Part of a small language model's weights: vocabulary 2048.
MLP neurons of a small language model. Each row is named by its layer, matrix (gate and up: input weights) and neuron, and shows model dimensions 32-159. Each number is 50 + 10 x the weight over its row's rms, rounded and kept within 0 to 99. A neuron's up and down rows have the sign that makes its largest values positive.
After each neuron's rows, "fires after" lists the tokens most often just before its 100 highest values on Wikipedia text that the model never trained on. A number after a token or word is its count.

L2.gate104:51 67 52 44 52 60 56 56 70 37 42 39 55 36 40 36 63 29 47 41 71 73 62 36 76 50 46 50 59 39 52 41 52 34 58 52 63 44 42 42 54 51 42 47 35 44 63 45 40 54 55 43 60 38 63 53 44 65 51 46 35 70 72 50 62 60 54 41 51 35 68 61 55 54 49 75 48 48 31 49 45 55 50 54 36 27 52 63 41 51 47 41 44 49 50 54 65 59 56 42 52 35 35 52 37 48 52 51 60 45 50 39 57 42 30 51 37 41 56 47 36 51 43 52 48 57 65 42
L2.up104:52 50 56 63 43 44 62 36 56 54 58 42 58 44 42 54 46 50 62 52 44 42 46 36 54 48 42 35 47 65 52 64 53 43 45 54 48 49 47 51 52 49 37 69 52 52 44 61 54 55 41 62 22 43 28 50 39 56 46 57 55 48 47 50 54 67 38 55 56 47 44 47 41 45 42 47 45 51 47 39 74 59 48 48 49 38 60 71 68 62 48 42 62 59 48 57 40 54 44 38 47 46 61 41 42 61 55 55 53 60 47 52 48 50 39 52 61 53 49 50 40 39 60 51 35 54 41 41
fires after: " M" 28, " m" 14, "k" 6, "arm" 6, "ab" 4, "ik" 4

L2.gate94:47 39 53 51 60 61 43 50 48 44 70 55 52 55 52 48 64 54 50 47 46 29 52 63 34 53 55 46 46 49 62 52 44 35 45 45 40 34 47 48 64 63 41 23 39 62 45 44 51 64 52 44 48 47 52 55 36 53 77 51 56 57 69 58 51 43 56 43 53 36 64 50 63 51 61 52 60 53 58 49 52 53 30 57 52 48 42 45 41 41 52 51 51 59 46 39 34 38 47 44 50 59 73 60 53 46 47 65 39 60 51 53 39 39 36 57 51 54 33 48 68 46 60 40 56 24 61 57
L2.up94:53 54 43 42 30 52 53 44 59 46 53 48 55 41 53 60 54 53 40 38 52 29 53 62 44 62 48 47 69 41 53 67 53 29 55 50 40 50 55 51 59 46 43 38 50 63 37 61 59 73 67 45 63 58 50 59 50 47 57 49 50 59 45 68 52 59 46 45 30 27 61 61 46 54 64 47 57 38 47 48 62 47 44 59 32 50 54 56 43 42 55 51 48 50 39 44 56 60 34 50 41 66 62 44 62 41 46 42 40 53 55 56 64 45 38 46 47 45 47 41 58 49 44 29 56 28 49 75
fires after: " F" 17, " f" 12, " R" 8, " Re" 8, " Bl" 7, " comp" 5

L4.gate464:48 37 54 47 64 52 40 23 58 49 61 65 38 70 49 56 66 36 53 35 43 56 41 52 49 51 54 63 47 47 37 50 40 41 37 50 55 62 52 48 40 60 59 64 53 45 61 48 47 42 54 56 64 39 58 63 44 51 55 48 42 39 49 49 27 43 56 39 49 48 54 45 46 48 50 63 24 39 47 54 47 48 59 51 58 31 35 36 36 54 59 43 35 50 45 56 58 44 59 29 51 42 61 55 43 57 55 54 60 65 43 43 56 59 54 63 52 50 49 48 56 36 49 57 60 37 62 40
L4.up464:49 45 36 50 57 49 34 55 41 56 51 44 48 45 33 54 43 40 56 55 61 59 34 46 62 43 53 51 71 49 35 42 46 36 44 39 48 57 43 36 52 65 59 39 50 51 53 64 77 68 46 53 50 40 46 39 55 40 45 48 23 46 49 53 40 58 48 38 46 42 36 39 51 46 45 49 62 60 73 48 60 30 49 63 44 50 55 52 48 62 44 51 64 47 70 44 36 52 45 55 51 30 45 54 50 42 42 51 54 45 52 46 38 48 61 41 61 45 57 69 44 60 39 56 36 32 49 55
fires after: " |" 41, " C" 7, " f" 6, " " 4, "og" 4, "f" 4

L4.gate96:51 44 56 26 52 67 38 40 44 60 55 60 50 56 45 49 43 43 55 39 43 56 52 63 57 49 43 51 54 54 43 70 46 47 56 51 52 50 49 47 29 40 48 56 56 50 60 57 35 42 54 60 51 42 50 56 58 45 51 68 47 57 61 59 52 29 48 63 54 50 63 41 55 67 38 60 57 75 51 52 68 31 53 63 57 46 49 30 30 43 40 32 41 39 60 38 43 56 61 69 51 49 53 39 70 60 37 59 53 48 56 34 64 42 59 61 48 54 46 69 60 63 40 56 47 75 53 61
L4.up96:35 48 61 58 49 54 67 47 34 57 49 58 45 59 58 67 53 64 44 61 52 46 69 71 46 57 35 47 42 51 59 54 63 42 47 43 55 44 69 37 50 41 58 46 53 42 32 24 36 34 46 48 42 60 36 37 35 49 70 43 64 38 61 50 39 40 32 48 56 59 46 64 50 55 53 37 48 56 52 69 60 41 57 57 54 39 35 47 49 57 43 34 61 48 45 46 47 54 59 52 41 38 32 32 59 55 40 45 42 46 68 57 55 37 43 52 45 46 54 44 50 59 44 56 50 59 50 52
fires after: " L" 31, " l" 10, " Y" 8, "L" 7, " F" 6

L2.gate511:54 42 56 72 47 51 63 58 47 64 55 46 37 54 49 51 63 50 41 55 44 72 48 52 35 55 52 49 53 44 62 55 30 51 32 46 47 43 58 49 53 29 47 50 34 36 52 46 62 45 44 53 64 49 61 64 56 44 66 46 37 45 48 33 60 42 53 58 39 46 42 44 26 58 44 54 58 57 45 46 46 31 65 45 52 46 52 54 66 44 43 39 40 58 40 47 47 57 65 41 57 48 34 43 54 47 44 49 49 45 49 50 51 51 53 52 31 52 55 43 54 66 65 49 62 41 47 56
L2.up511:45 66 45 39 58 52 77 53 35 39 49 39 57 48 47 58 67 45 46 54 51 45 46 35 52 37 53 33 51 50 44 49 32 51 46 40 57 46 42 38 32 38 36 40 55 41 45 53 51 49 52 41 77 60 53 51 48 56 64 42 63 49 39 47 64 37 56 47 46 45 28 55 51 47 34 49 73 54 44 48 53 50 57 60 35 41 43 61 61 22 48 42 49 64 49 43 56 50 60 34 44 49 28 31 38 30 51 36 57 47 63 52 64 36 42 57 31 36 45 51 63 57 60 48 66 39 39 40
fires after: " L" 15, " l" 15, "il" 11, " N" 8, " Y" 6

L2.gate313:53 70 45 68 58 47 37 55 33 25 50 49 56 51 67 41 57 58 67 65 63 40 49 35 29 51 46 46 43 61 28 46 60 46 57 32 43 53 42 59 42 48 63 52 41 26 65 60 45 66 51 35 51 59 54 56 40 55 48 33 57 34 55 52 52 35 49 64 56 33 49 40 51 61 63 49 54 78 49 53 49 34 66 43 37 55 38 44 43 70 59 58 42 63 53 54 39 36 51 52 61 49 50 50 42 52 53 48 29 44 55 53 57 55 61 46 47 42 64 49 42 54 36 52 31 51 67 49
L2.up313:40 51 53 56 59 50 42 42 50 32 51 47 71 26 64 63 40 50 45 46 56 37 50 35 52 53 63 44 39 52 48 45 42 59 56 39 53 51 52 51 40 63 47 63 66 38 63 63 45 47 62 30 40 51 59 52 50 61 34 56 44 40 40 47 62 43 60 37 50 54 74 40 43 43 67 55 30 58 41 31 51 52 56 57 47 38 53 55 54 62 68 38 27 61 44 64 53 35 59 55 56 48 57 52 63 67 58 55 46 56 39 58 52 52 46 75 64 41 63 65 42 52 45 63 51 61 66 45
fires after: " l" 15, " in" 13, " St" 10, " C" 9, " con" 6, " st" 5

L2.gate450:52 53 31 43 57 45 43 47 43 59 57 52 56 45 58 54 49 25 54 42 37 45 49 56 42 52 47 38 40 41 44 50 43 62 36 55 44 66 48 70 58 59 53 55 54 56 45 55 44 51 43 51 73 70 34 48 68 46 50 68 59 44 51 58 48 43 59 62 48 48 57 55 48 48 45 51 55 48 46 50 45 58 60 47 54 61 52 46 50 36 54 67 45 52 50 59 55 61 63 59 29 51 53 47 67 37 54 59 47 46 67 61 54 33 39 71 53 24 40 62 43 42 36 53 32 30 39 48
L2.up450:58 45 42 47 49 43 51 50 50 36 35 65 49 55 51 55 51 42 45 59 38 65 71 53 53 62 55 43 37 59 51 59 47 55 52 44 36 47 62 38 39 46 41 45 52 50 66 54 47 55 49 31 52 55 49 52 59 49 52 62 43 34 39 57 53 45 53 62 47 39 45 36 71 44 50 35 76 43 46 32 50 46 56 52 52 57 56 52 40 29 62 53 63 71 51 60 62 40 47 48 46 36 37 45 85 47 40 55 62 39 61 46 45 54 44 75 60 48 65 56 45 62 39 56 59 40 39 42
fires after: " C" 18, " st" 17, " w" 11, " c" 8, "ro" 6, " D" 5

L4.gate114:43 49 57 32 42 45 50 49 38 62 62 55 60 33 36 57 52 57 31 41 60 39 42 57 37 58 59 56 52 60 53 44 58 49 55 65 51 45 53 46 47 46 52 43 42 45 58 39 64 47 50 58 58 42 67 36 29 52 64 44 62 57 50 30 57 46 28 38 39 54 57 57 42 56 70 37 37 48 54 57 53 44 72 41 47 41 49 54 62 67 58 61 47 60 68 59 72 64 41 51 61 57 65 46 51 62 49 42 52 46 51 51 50 54 40 62 33 45 46 56 42 47 45 68 53 55 52 50
L4.up114:47 46 40 57 59 51 47 65 51 47 58 40 48 58 44 48 48 45 44 54 56 46 67 56 50 43 62 42 64 59 68 65 46 45 39 31 52 55 61 59 47 34 39 35 71 27 47 60 54 47 59 56 63 56 66 48 74 40 55 49 55 47 63 34 63 44 58 44 46 41 54 43 57 51 37 45 32 47 58 60 48 50 42 63 53 46 75 32 37 63 53 43 58 35 46 56 50 42 42 59 65 43 47 31 36 51 58 49 59 65 49 43 38 71 46 41 37 32 49 49 41 59 59 40 75 42 55 50
fires after: "j" 19, "ra" 9, "n" 8, "b" 7, "ary" 6, "e" 6

L4.gate410:35 34 36 44 52 29 49 52 46 64 58 58 44 55 50 51 51 56 44 48 42 51 46 37 43 58 46 51 59 59 67 47 35 66 45 55 53 46 36 59 54 30 49 46 46 60 41 64 48 51 52 47 63 49 50 55 45 48 43 35 35 38 58 60 40 51 40 40 67 54 59 42 49 63 45 58 53 53 41 45 32 60 61 55 41 45 39 51 52 35 43 32 48 47 49 30 36 27 50 50 35 54 51 42 62 51 46 40 26 50 47 48 46 31 35 35 53 53 52 66 53 40 38 56 52 44 62 47
L4.up410:58 64 44 36 44 42 37 55 52 50 46 52 59 30 63 38 38 48 57 43 44 66 61 27 59 50 40 50 57 67 39 25 50 48 47 48 67 41 59 60 55 42 65 34 52 44 54 50 43 39 47 45 37 56 51 53 34 46 42 38 49 55 64 36 65 52 46 57 62 60 48 48 58 49 53 59 66 64 44 68 27 43 66 65 39 39 60 55 52 35 50 41 44 60 48 59 49 54 54 56 55 57 36 49 51 54 47 56 51 35 55 30 47 42 53 32 41 68 53 53 58 63 50 44 48 46 46 36
fires after: "S" 13, "ank" 12, " U" 7, " count" 7, " km" 7, "200" 6

L2.gate143:39 66 46 33 38 55 41 58 60 52 59 58 36 61 47 56 45 36 54 46 61 68 59 47 59 67 42 42 42 51 32 41 48 36 57 53 48 49 49 44 51 40 61 41 63 36 36 41 44 65 34 61 61 58 51 41 32 49 45 52 32 51 44 28 56 56 45 51 58 59 58 52 25 57 30 46 47 51 54 46 53 59 61 58 39 37 47 47 46 57 45 51 57 62 48 42 47 24 52 55 54 66 56 52 60 44 47 49 42 64 60 52 34 50 48 56 48 39 40 60 45 34 44 63 58 49 41 64
L2.up143:53 50 43 59 50 49 34 37 43 58 61 47 40 50 39 53 63 42 51 46 46 52 38 68 39 61 69 34 40 30 49 48 36 64 36 46 63 41 58 67 42 44 61 64 61 57 48 48 49 52 39 58 56 33 56 58 48 59 40 29 34 60 56 51 53 62 54 62 42 47 65 45 33 55 47 57 56 41 38 47 40 73 64 58 70 43 51 40 47 48 44 56 53 40 60 58 59 48 46 37 78 53 59 30 56 50 47 54 41 33 52 58 62 50 45 54 49 62 58 58 53 32 43 27 61 55 41 36
fires after: " m" 21, " M" 15, " =" 6, "\n" 6, " r" 5, " ind" 5

L2.gate3:33 46 58 62 45 35 51 47 37 45 50 58 45 51 50 62 51 63 62 52 40 50 38 59 50 57 63 54 51 50 43 56 40 41 56 47 22 54 46 45 46 53 31 56 64 71 56 45 62 56 44 48 57 50 71 49 23 51 30 56 55 56 57 43 51 59 53 43 43 50 73 65 61 54 69 51 50 43 43 45 45 57 44 55 42 71 30 40 51 42 54 53 61 53 58 27 43 44 40 49 39 51 61 51 44 47 74 59 37 67 55 39 54 52 49 52 61 61 66 49 48 76 37 33 51 52 50 75
L2.up3:50 42 53 60 39 45 54 44 52 59 56 54 49 45 25 41 50 37 50 48 36 43 51 45 43 67 42 50 47 47 40 59 52 49 61 39 38 72 50 61 38 50 29 70 48 59 36 51 42 58 64 65 61 62 61 54 31 55 29 59 75 51 40 49 50 38 58 45 39 63 68 61 63 53 58 53 41 64 56 36 47 53 40 39 50 52 35 42 46 51 73 52 45 49 59 43 48 54 45 44 51 50 57 57 38 40 50 52 39 59 47 45 55 57 43 52 37 56 58 59 45 79 60 44 49 53 49 45
fires after: " t" 16, " g" 11, " ch" 7, " ass" 6, " contr" 5, "ign" 5

L2.gate348:62 51 57 65 69 47 36 53 64 37 59 49 45 41 42 44 40 53 47 38 48 46 52 47 49 76 52 42 44 43 36 60 54 58 60 50 55 55 55 63 45 48 56 46 46 47 37 55 81 54 51 34 57 57 45 56 29 37 48 39 64 57 32 16 54 47 51 41 59 48 43 71 60 60 37 61 36 52 51 62 56 46 72 69 56 35 44 47 42 34 56 38 46 42 44 49 61 58 61 62 55 34 56 54 47 61 53 58 56 43 46 36 57 45 38 45 43 51 51 41 49 24 70 58 53 37 46 46
L2.up348:61 36 28 45 62 58 35 57 34 42 43 46 60 49 45 40 36 51 50 36 51 61 54 35 54 60 78 42 67 47 44 41 53 43 41 44 47 58 61 39 42 52 53 64 59 46 40 44 78 57 53 34 63 59 48 43 41 45 61 46 67 53 46 33 48 45 41 49 59 50 33 62 53 50 59 53 39 48 69 55 54 57 67 50 48 53 41 67 56 61 50 54 46 40 49 49 50 42 35 47 45 44 53 57 32 33 53 65 43 57 37 42 41 65 52 50 50 27 49 45 49 37 51 46 38 44 30 52
fires after: " D" 14, " g" 11, " V" 10, " T" 10, " F" 10, " C" 6

L4.gate229:59 57 55 60 56 53 62 40 54 62 54 48 43 53 30 52 46 46 56 37 55 56 39 58 44 58 58 49 45 43 34 65 67 63 54 50 51 71 54 36 44 46 51 38 42 53 43 58 58 51 43 68 38 47 27 51 48 50 43 52 42 51 54 57 43 20 41 40 46 58 55 45 28 38 49 37 65 71 41 50 49 55 47 68 58 44 51 59 45 48 53 59 47 55 56 59 43 32 61 47 47 37 44 43 45 54 40 51 34 59 46 65 60 42 54 40 51 55 54 50 62 40 57 41 50 49 55 39
L4.up229:50 53 43 34 44 31 60 61 61 53 42 44 40 28 45 54 42 57 50 54 48 43 58 31 63 55 41 50 59 63 70 43 50 36 60 60 54 65 46 76 53 41 43 49 54 49 47 49 35 65 55 68 58 59 66 54 47 55 46 51 64 59 49 19 53 45 46 51 27 56 45 67 62 68 45 57 60 56 45 57 26 52 48 44 41 56 50 57 66 50 29 69 46 35 36 48 54 59 55 58 46 52 39 42 45 56 44 60 53 65 47 61 39 52 44 73 54 54 56 60 62 65 40 52 72 48 64 56
fires after: " d" 16, " the" 12, " m" 9, " l" 8, " D" 8, " r" 6

L2.gate305:35 57 53 52 67 63 57 47 73 57 72 49 50 56 52 52 53 41 54 55 55 29 50 57 35 53 58 63 46 53 59 78 45 52 44 49 41 37 23 21 46 40 36 54 64 53 45 56 57 46 47 43 64 47 57 31 53 59 60 59 55 60 55 58 56 26 48 54 46 52 46 44 43 47 40 67 39 36 59 54 48 40 49 47 44 48 52 44 53 32 47 46 40 38 51 39 38 40 52 54 54 38 42 69 52 41 41 61 31 67 52 50 40 58 39 49 28 48 40 45 55 53 55 52 60 52 50 49
L2.up305:58 53 59 42 48 41 46 58 62 61 43 28 68 48 28 44 62 43 56 59 59 43 38 47 41 53 62 50 52 59 42 51 54 60 42 50 53 46 52 45 40 46 43 55 48 45 46 51 65 26 60 33 59 54 60 38 59 60 57 63 43 62 51 41 59 16 35 51 45 58 40 63 58 57 40 51 35 34 57 50 52 59 43 49 52 56 25 47 58 37 45 54 53 51 47 42 63 48 58 55 51 57 52 55 77 56 54 59 47 56 50 67 49 52 62 69 45 35 49 51 43 48 37 36 48 60 47 45
fires after: " f" 17, " n" 13, " l" 9, " min" 8, " L" 7, " N" 5

L2.gate487:74 42 52 50 46 59 42 46 44 49 38 52 39 45 48 46 40 57 50 60 34 47 50 42 63 53 32 47 40 62 57 61 62 53 57 58 69 48 50 37 58 51 42 37 51 57 67 45 52 70 52 49 51 65 44 66 62 48 45 34 55 60 69 27 54 45 44 44 47 43 52 45 49 52 61 50 28 59 65 62 49 34 45 61 63 75 49 55 45 39 59 50 53 44 48 56 60 36 42 44 51 33 39 52 41 44 59 36 52 32 63 41 57 47 29 49 28 44 48 59 43 66 45 45 47 73 57 62
L2.up487:42 45 45 37 40 38 33 40 50 51 62 66 69 45 51 41 45 35 53 48 49 55 43 34 34 49 42 50 47 56 49 61 66 62 61 50 54 52 45 58 48 52 56 43 57 48 54 68 48 52 37 71 52 58 45 34 58 37 37 39 56 46 57 40 65 28 72 45 46 47 48 45 63 50 50 46 41 37 39 69 41 68 59 59 62 60 50 57 64 53 49 61 48 62 61 36 58 41 40 36 57 54 52 43 39 37 46 44 55 63 41 49 60 29 52 35 38 69 52 60 58 54 56 42 61 39 47 69
fires after: " S" 13, " appear" 10, " b" 7, "ific" 7, " D" 7, "-" 6

L4.gate342:54 50 59 58 46 73 37 41 55 58 49 63 48 55 55 56 53 62 52 45 46 55 56 60 55 55 47 55 59 63 43 56 50 65 54 63 53 48 46 35 63 56 58 37 62 52 57 47 37 51 54 60 44 52 63 54 43 51 42 46 59 61 58 33 59 56 44 60 43 24 69 48 54 47 51 38 42 48 51 51 37 56 59 23 51 64 53 48 53 72 77 57 42 52 51 52 57 41 23 38 70 42 36 53 44 62 48 67 35 56 49 53 39 52 49 51 56 59 45 71 40 53 48 51 23 52 67 37
L4.up342:55 54 65 33 57 58 60 62 51 41 37 64 43 33 53 69 53 34 31 48 45 55 64 40 44 42 29 56 44 47 38 48 44 36 65 34 48 42 53 29 48 37 42 40 51 45 49 46 46 41 38 49 41 38 58 62 48 35 35 51 54 54 48 67 57 62 57 57 46 55 61 52 41 30 50 56 55 35 50 66 44 68 39 73 41 56 47 47 40 56 50 48 44 52 40 55 50 60 42 62 56 54 58 33 39 45 49 65 55 47 48 48 50 50 50 49 60 32 67 55 51 55 53 43 58 41 40 49
fires after: "b" 31, " =" 31, "en" 5, "emb" 4, "-" 4

L4.gate400:34 36 41 37 62 51 37 43 65 61 50 51 42 57 46 49 59 58 69 46 48 42 53 70 52 45 44 48 40 49 47 59 36 62 42 47 24 60 61 51 51 42 34 52 50 52 36 51 43 53 42 36 52 48 61 51 43 48 48 29 44 52 23 55 49 62 71 44 51 64 58 52 48 62 48 34 63 51 52 57 42 51 37 40 49 65 62 48 40 38 46 41 58 40 57 61 57 42 55 57 50 49 34 58 56 49 45 64 67 47 45 48 56 37 44 66 49 60 56 63 55 64 62 47 43 49 41 69
L4.up400:36 49 53 51 59 52 43 37 56 55 59 55 55 58 47 46 46 47 47 65 49 57 54 55 46 29 50 39 53 60 22 50 30 43 52 55 41 49 54 57 63 55 58 55 61 43 44 47 36 36 57 39 45 40 56 63 17 53 43 41 59 41 31 45 59 54 62 43 34 62 46 60 44 48 43 45 57 48 44 51 54 46 36 49 56 48 51 46 49 52 59 43 49 50 57 77 60 52 35 70 55 33 45 51 44 50 34 45 49 51 41 55 44 52 49 40 57 36 57 67 47 64 41 44 67 59 63 38
fires after: " def" 15, " imp" 14, "est" 10, " dist" 8, " be" 6, "ro" 5

L2.gate349:61 51 53 49 49 55 48 55 50 50 54 58 53 42 39 35 53 42 59 43 50 46 45 42 46 36 57 61 45 64 72 41 50 57 43 49 58 47 52 42 52 64 53 45 62 49 40 35 51 70 70 71 77 54 50 58 43 52 69 40 55 42 33 50 48 54 57 65 54 33 57 57 49 69 44 58 58 48 48 49 50 43 54 45 38 55 45 65 47 39 19 60 49 73 50 60 44 61 50 44 42 46 59 37 51 58 56 56 68 43 36 45 47 53 62 49 54 48 40 33 39 55 54 48 57 34 42 52
L2.up349:51 43 60 47 49 58 40 48 55 36 54 78 45 60 39 59 57 45 42 55 49 58 23 48 59 53 58 50 76 43 51 49 41 53 43 47 76 34 48 67 58 51 56 48 58 55 57 41 33 51 53 70 70 58 64 53 49 46 35 43 49 45 59 50 61 47 43 60 60 50 35 53 47 68 50 51 44 55 43 48 49 49 55 55 44 47 47 55 36 49 63 46 56 50 50 58 49 42 58 72 50 46 50 48 62 27 52 66 61 53 65 60 45 47 54 58 60 49 26 47 44 57 39 54 45 54 46 52
fires after: "ell" 14, " Year" 9, ")" 9, " p" 9, "em" 9, "ec" 7

L4.gate430:70 51 32 71 47 52 50 64 63 44 54 59 48 37 55 56 52 58 43 56 55 56 49 65 44 44 44 60 52 52 53 53 39 46 55 52 33 59 46 44 32 44 36 55 53 54 59 33 38 55 59 62 53 40 62 39 52 58 50 42 45 50 49 28 73 59 27 46 53 52 67 60 53 46 55 54 54 53 53 50 47 49 42 53 65 42 47 46 54 61 34 71 57 54 41 44 72 27 57 37 57 57 39 59 73 43 41 51 65 59 37 49 44 41 44 55 45 57 50 44 52 53 39 54 51 46 57 47
L4.up430:47 53 49 47 40 64 54 43 50 52 66 34 56 42 37 51 42 57 54 47 41 31 49 54 43 49 49 74 53 43 57 42 58 46 40 52 43 63 56 46 45 47 54 45 48 61 45 61 27 56 54 51 65 57 46 55 43 54 56 51 43 30 50 34 51 55 44 54 58 24 51 44 48 45 65 53 54 40 39 48 58 50 44 47 49 47 55 31 48 51 24 56 72 38 37 50 55 49 40 44 49 48 47 46 57 54 40 62 33 46 51 72 66 37 48 46 25 47 48 41 39 33 69 36 47 43 69 45
fires after: " M" 19, " m" 16, " ann" 6, " Mar" 6, "r" 5, " adv" 5

L4.gate15:33 45 33 60 49 58 33 43 40 52 51 83 58 60 54 42 33 59 48 52 60 42 43 54 33 52 61 50 50 37 50 48 47 68 65 48 45 57 59 75 46 54 48 53 40 55 43 67 45 50 64 55 47 50 47 50 52 56 64 39 51 66 36 43 29 33 47 43 55 51 50 52 52 44 53 54 50 55 40 54 36 43 43 52 50 36 41 57 50 33 48 43 60 58 57 58 41 60 37 49 61 19 74 52 53 40 43 63 55 44 51 51 49 71 47 47 42 52 56 48 55 40 49 63 38 54 55 71
L4.up15:62 62 41 40 61 60 59 26 41 50 39 59 44 41 44 51 40 71 41 53 65 67 57 51 58 45 64 53 44 62 28 55 53 59 54 48 41 52 32 63 65 58 43 59 53 37 49 53 56 43 75 53 56 53 70 57 49 37 63 55 62 45 50 51 42 49 58 41 44 70 41 65 44 58 58 64 49 38 46 56 61 61 42 41 53 45 40 53 51 51 48 47 74 44 41 39 59 75 41 44 52 44 48 59 60 59 43 53 46 42 50 53 35 43 41 35 62 42 41 55 44 44 42 56 60 48 64 45
fires after: " f" 14, " c" 10, "f" 8, "-" 7, " re" 7, " def" 6

L2.gate374:62 30 51 50 43 65 63 54 36 59 61 40 50 46 51 29 69 46 57 49 65 49 69 54 57 66 51 46 52 42 30 55 61 48 59 59 45 68 34 46 57 54 70 71 47 63 35 53 40 40 52 42 48 67 47 58 49 50 38 65 45 61 56 42 49 55 55 54 46 37 44 57 43 75 60 66 42 44 45 40 46 55 63 47 38 55 41 52 46 49 67 53 52 43 50 64 50 55 64 64 57 40 63 50 46 68 27 50 40 48 50 50 42 45 52 46 64 49 48 46 50 47 65 48 49 28 65 56
L2.up374:47 51 57 36 61 58 41 63 43 72 48 62 70 48 69 63 53 51 48 46 49 32 63 41 44 59 61 54 39 53 36 53 45 50 48 36 54 65 53 50 53 45 58 56 51 41 55 35 54 46 51 50 45 50 51 58 28 66 59 59 53 48 40 56 49 68 57 65 62 39 58 48 46 62 40 52 39 39 69 51 48 56 55 55 42 51 41 58 36 57 43 60 53 37 47 49 37 43 44 61 44 48 56 70 36 61 49 46 57 49 50 67 46 49 59 43 62 64 62 38 55 38 57 46 55 52 46 56
fires after: " T" 19, " g" 16, " or" 8, " Sup" 7, " ent" 5

L2.gate483:66 57 65 45 52 58 49 33 70 54 38 55 47 53 46 59 56 53 48 56 42 53 50 82 71 53 54 60 43 46 47 63 53 48 62 56 55 37 40 48 65 60 40 48 56 45 49 42 40 61 53 56 43 68 36 31 43 57 37 53 53 64 28 33 43 57 30 58 57 43 63 49 59 54 60 64 46 44 76 70 34 63 39 43 35 42 54 57 43 55 61 61 65 60 48 40 27 54 53 54 40 56 61 48 49 64 46 59 53 53 63 68 56 58 36 61 54 59 66 51 48 52 66 47 47 63 52 50
L2.up483:52 58 54 61 55 58 55 54 46 42 45 41 66 51 36 61 51 44 33 51 39 60 31 52 58 54 47 33 56 54 54 65 41 32 52 53 55 44 44 48 51 51 55 32 54 50 64 48 51 63 65 48 45 62 50 48 55 34 38 48 36 46 51 53 55 52 40 54 51 54 31 53 63 76 48 43 40 75 57 33 45 40 44 73 59 59 50 42 45 68 46 66 47 36 68 34 48 46 53 64 61 48 53 64 63 64 58 50 26 50 47 59 56 46 51 37 47 59 49 59 48 60 61 51 69 61 61 53
fires after: " m" 18, " M" 9, " c" 7, " adv" 6, "M" 6, " D" 6

L2.gate65:38 58 51 42 48 56 52 64 60 42 39 34 44 42 32 43 51 59 47 45 56 57 47 30 43 47 55 44 51 32 45 53 36 41 69 51 40 77 54 40 57 53 35 54 54 56 45 62 45 65 36 55 56 58 64 62 28 58 55 33 33 54 47 36 62 45 65 49 31 38 53 40 45 61 41 52 60 50 50 44 45 51 38 58 56 44 40 56 44 63 55 67 45 46 33 47 47 51 63 53 34 61 49 44 35 47 77 52 51 39 48 55 64 44 44 50 29 47 56 49 46 59 54 54 40 56 55 46
L2.up65:47 60 56 52 64 66 29 41 52 60 48 47 28 40 51 52 43 50 46 36 47 55 39 46 60 54 37 52 28 51 46 69 45 59 53 75 53 37 48 63 51 34 48 44 31 43 35 37 53 36 42 26 40 48 50 49 53 51 59 43 57 51 46 63 48 55 38 45 36 39 47 50 42 55 43 59 46 55 53 61 46 48 60 49 67 42 64 52 59 60 45 52 39 61 41 61 29 55 63 63 53 48 53 47 34 46 61 49 51 51 64 62 52 43 51 50 65 52 51 38 49 29 42 63 39 45 52 55
fires after: " M" 23, "M" 11, " m" 8, " P" 7, " Cor" 5

L2.gate386:42 57 54 60 33 58 45 34 44 47 61 56 35 45 52 52 45 47 44 52 43 45 42 63 41 46 59 56 33 61 38 35 34 51 64 43 44 26 45 65 35 42 78 37 63 45 46 48 61 54 37 53 60 66 46 53 64 57 40 26 39 53 51 40 73 35 55 47 50 46 57 55 52 43 50 59 64 60 41 48 74 31 39 48 65 58 52 45 67 43 56 40 60 38 50 43 60 55 58 55 54 47 43 44 62 43 57 42 45 53 27 32 43 30 61 59 44 66 57 38 44 49 50 58 73 40 51 57
L2.up386:33 53 44 47 33 47 52 43 34 41 45 50 49 43 46 53 52 59 49 41 46 58 63 74 44 52 52 43 48 49 50 48 76 53 44 49 44 46 49 72 41 61 28 30 48 45 51 56 46 69 58 47 48 51 35 58 50 54 47 34 40 59 46 73 51 48 29 57 52 33 64 58 45 27 55 66 76 53 45 34 54 63 42 53 63 48 48 72 47 60 56 48 38 38 55 39 65 45 58 51 34 52 39 50 51 55 62 61 35 69 42 44 40 51 51 52 53 39 45 40 59 67 55 71 69 37 43 32
fires after: "f" 16, " f" 16, "h" 11, " r" 7, " s" 6, " ret" 5

L2.gate240:58 66 64 51 45 58 42 34 53 40 40 50 32 45 31 54 48 43 37 55 46 50 47 28 50 43 49 47 54 58 37 48 52 44 34 49 77 46 63 44 46 50 52 56 51 59 53 56 39 48 58 41 51 38 55 33 62 45 43 41 32 72 72 28 47 46 52 78 49 46 51 46 34 57 50 58 48 43 35 60 64 28 42 61 55 33 51 67 53 46 45 39 50 48 45 54 50 60 60 43 36 45 28 40 53 49 39 51 49 57 37 42 52 39 50 48 52 58 40 58 43 60 39 46 52 69 72 30
L2.up240:42 33 63 42 53 37 52 47 49 35 52 52 44 54 38 50 67 41 51 50 37 50 50 66 54 63 30 48 48 38 56 54 59 61 51 43 42 61 49 50 34 67 46 43 44 66 53 70 44 53 54 42 25 50 59 56 46 54 42 52 50 42 73 45 49 60 50 43 50 76 43 40 33 46 39 32 49 45 58 52 49 56 55 60 55 43 52 60 48 51 61 50 52 46 43 42 60 47 45 35 53 41 61 47 45 43 40 54 61 46 41 44 43 30 51 36 38 57 32 48 42 61 49 61 51 63 56 48
fires after: " m" 17, " appear" 10, " w" 9, " D" 8, " M" 7